python train.py --activation="squared_relu" --rope_base=25900.0 --attn_scale=0.125 --parallel_block=false --optimizer="muon_variant" --decay_fraction=0.597
MLP neurons of a small language model. Each row is named by its layer, matrix (down: output weights) and neuron, and shows model dimensions 208-303. Each number is 200 + 40 x the weight over its row's rms, rounded and kept within 0 to 999.
After each neuron's rows, "raises" lists the tokens whose logits its output raises most directly, leaving later layers aside.

L2.down1038,241,239,228,181,107,230,163,145,171,162,266,256,286,229,182,184,218,243,187,289,254,193,247,245,306,186,168,178,251,149,217,180,210,284,210,184,188,163,263,170,181,205,192,186,202,172,172,292,213,155,216,194,193,171,216,277,245,162,301,159,228,163,239,165,256,202,181,176,199,170,198,217,217,263,195,178,161,189,217,242,200,202,237,126,192,302,184,225,200,160,187,182,168,268,179,197
raises: " its", " the", " a", " an", " their"

L2.down1467,224,126,196,134,193,168,178,189,129,123,229,186,176,226,170,232,162,219,167,192,143,213,199,193,256,265,90,156,148,166,168,265,237,253,175,163,251,159,217,242,210,189,239,145,260,220,231,181,217,211,178,162,173,219,185,229,228,178,180,163,175,189,182,229,231,172,183,260,177,204,288,203,153,254,211,197,178,170,206,221,140,190,206,231,194,204,136,180,209,165,270,195,194,225,164,241
raises: " this", " the", " these", " its", "ion"

L6.down1217,167,263,193,158,248,247,166,177,186,198,236,256,107,235,172,213,171,240,156,239,211,215,176,192,107,174,218,252,176,205,184,214,211,186,204,162,247,126,171,137,253,215,178,202,195,187,166,131,218,175,199,174,166,163,174,170,227,186,118,233,281,255,250,174,184,160,239,171,211,186,175,208,190,232,234,295,243,233,198,225,234,195,221,190,185,226,148,219,211,199,254,203,187,190,185,222
raises: "i", "ios", "ents", "ions", "rons"

L2.down730,172,162,146,181,199,212,181,226,169,187,213,147,162,185,229,183,196,195,187,200,129,195,149,185,121,263,208,136,216,269,218,218,241,217,205,185,177,148,239,126,190,188,177,208,209,207,172,233,242,230,146,195,267,132,169,173,269,207,222,163,188,219,163,165,191,255,220,212,282,249,217,173,200,209,224,190,190,221,203,209,183,131,206,173,159,258,204,147,185,229,270,210,255,189,211,203
raises: "set", "ered", "els", "lo", "side"

L6.down825,239,267,171,241,232,211,243,202,224,218,270,234,145,229,240,174,189,173,238,147,264,131,190,221,222,188,239,219,160,170,194,227,221,223,170,173,216,182,195,213,212,168,194,213,179,180,246,212,124,216,293,254,218,170,172,192,245,129,197,158,114,239,234,167,232,176,232,185,131,168,145,195,244,179,167,175,144,203,228,139,169,267,184,193,158,158,228,177,213,226,269,204,198,192,192,237
raises: "y", "s", "le", "it", "itch"

L6.down1780,180,217,204,173,197,181,175,199,222,168,229,199,220,264,230,242,171,127,234,211,175,181,143,239,196,195,184,231,207,217,266,233,264,198,218,178,222,124,123,160,173,208,213,176,217,231,214,202,263,250,182,196,111,147,263,120,186,199,197,203,204,243,244,215,268,136,269,178,208,211,165,129,235,249,216,94,234,219,249,200,217,189,245,200,92,214,209,158,218,149,119,170,172,156,262,207
raises: "eth", "eca", "ics", "ors", "istic"

L6.down340,236,179,246,236,259,175,251,228,167,177,229,110,246,217,143,161,202,202,235,168,200,195,188,172,249,193,162,216,218,145,168,233,191,110,174,210,252,183,225,211,178,138,183,204,207,222,154,257,181,285,242,141,217,234,222,250,227,145,234,189,202,189,209,234,189,109,161,119,206,209,213,203,200,176,244,150,252,196,169,180,143,122,176,192,201,223,267,195,180,236,157,220,203,203,230,171
raises: "rel", "ross", "ette", "le", "ola"

L6.down844,247,144,232,204,185,224,200,252,210,231,166,146,151,173,195,164,207,191,116,260,249,230,216,169,240,175,162,233,190,271,247,160,180,239,316,163,169,174,224,210,185,234,231,221,152,161,162,177,201,229,174,234,224,191,250,236,177,137,118,311,207,220,184,182,236,208,195,211,216,106,186,155,252,197,253,183,201,157,231,204,202,179,179,179,223,202,126,192,210,195,185,202,273,195,228,140
raises: "ound", "ull", "act", "acts", "re"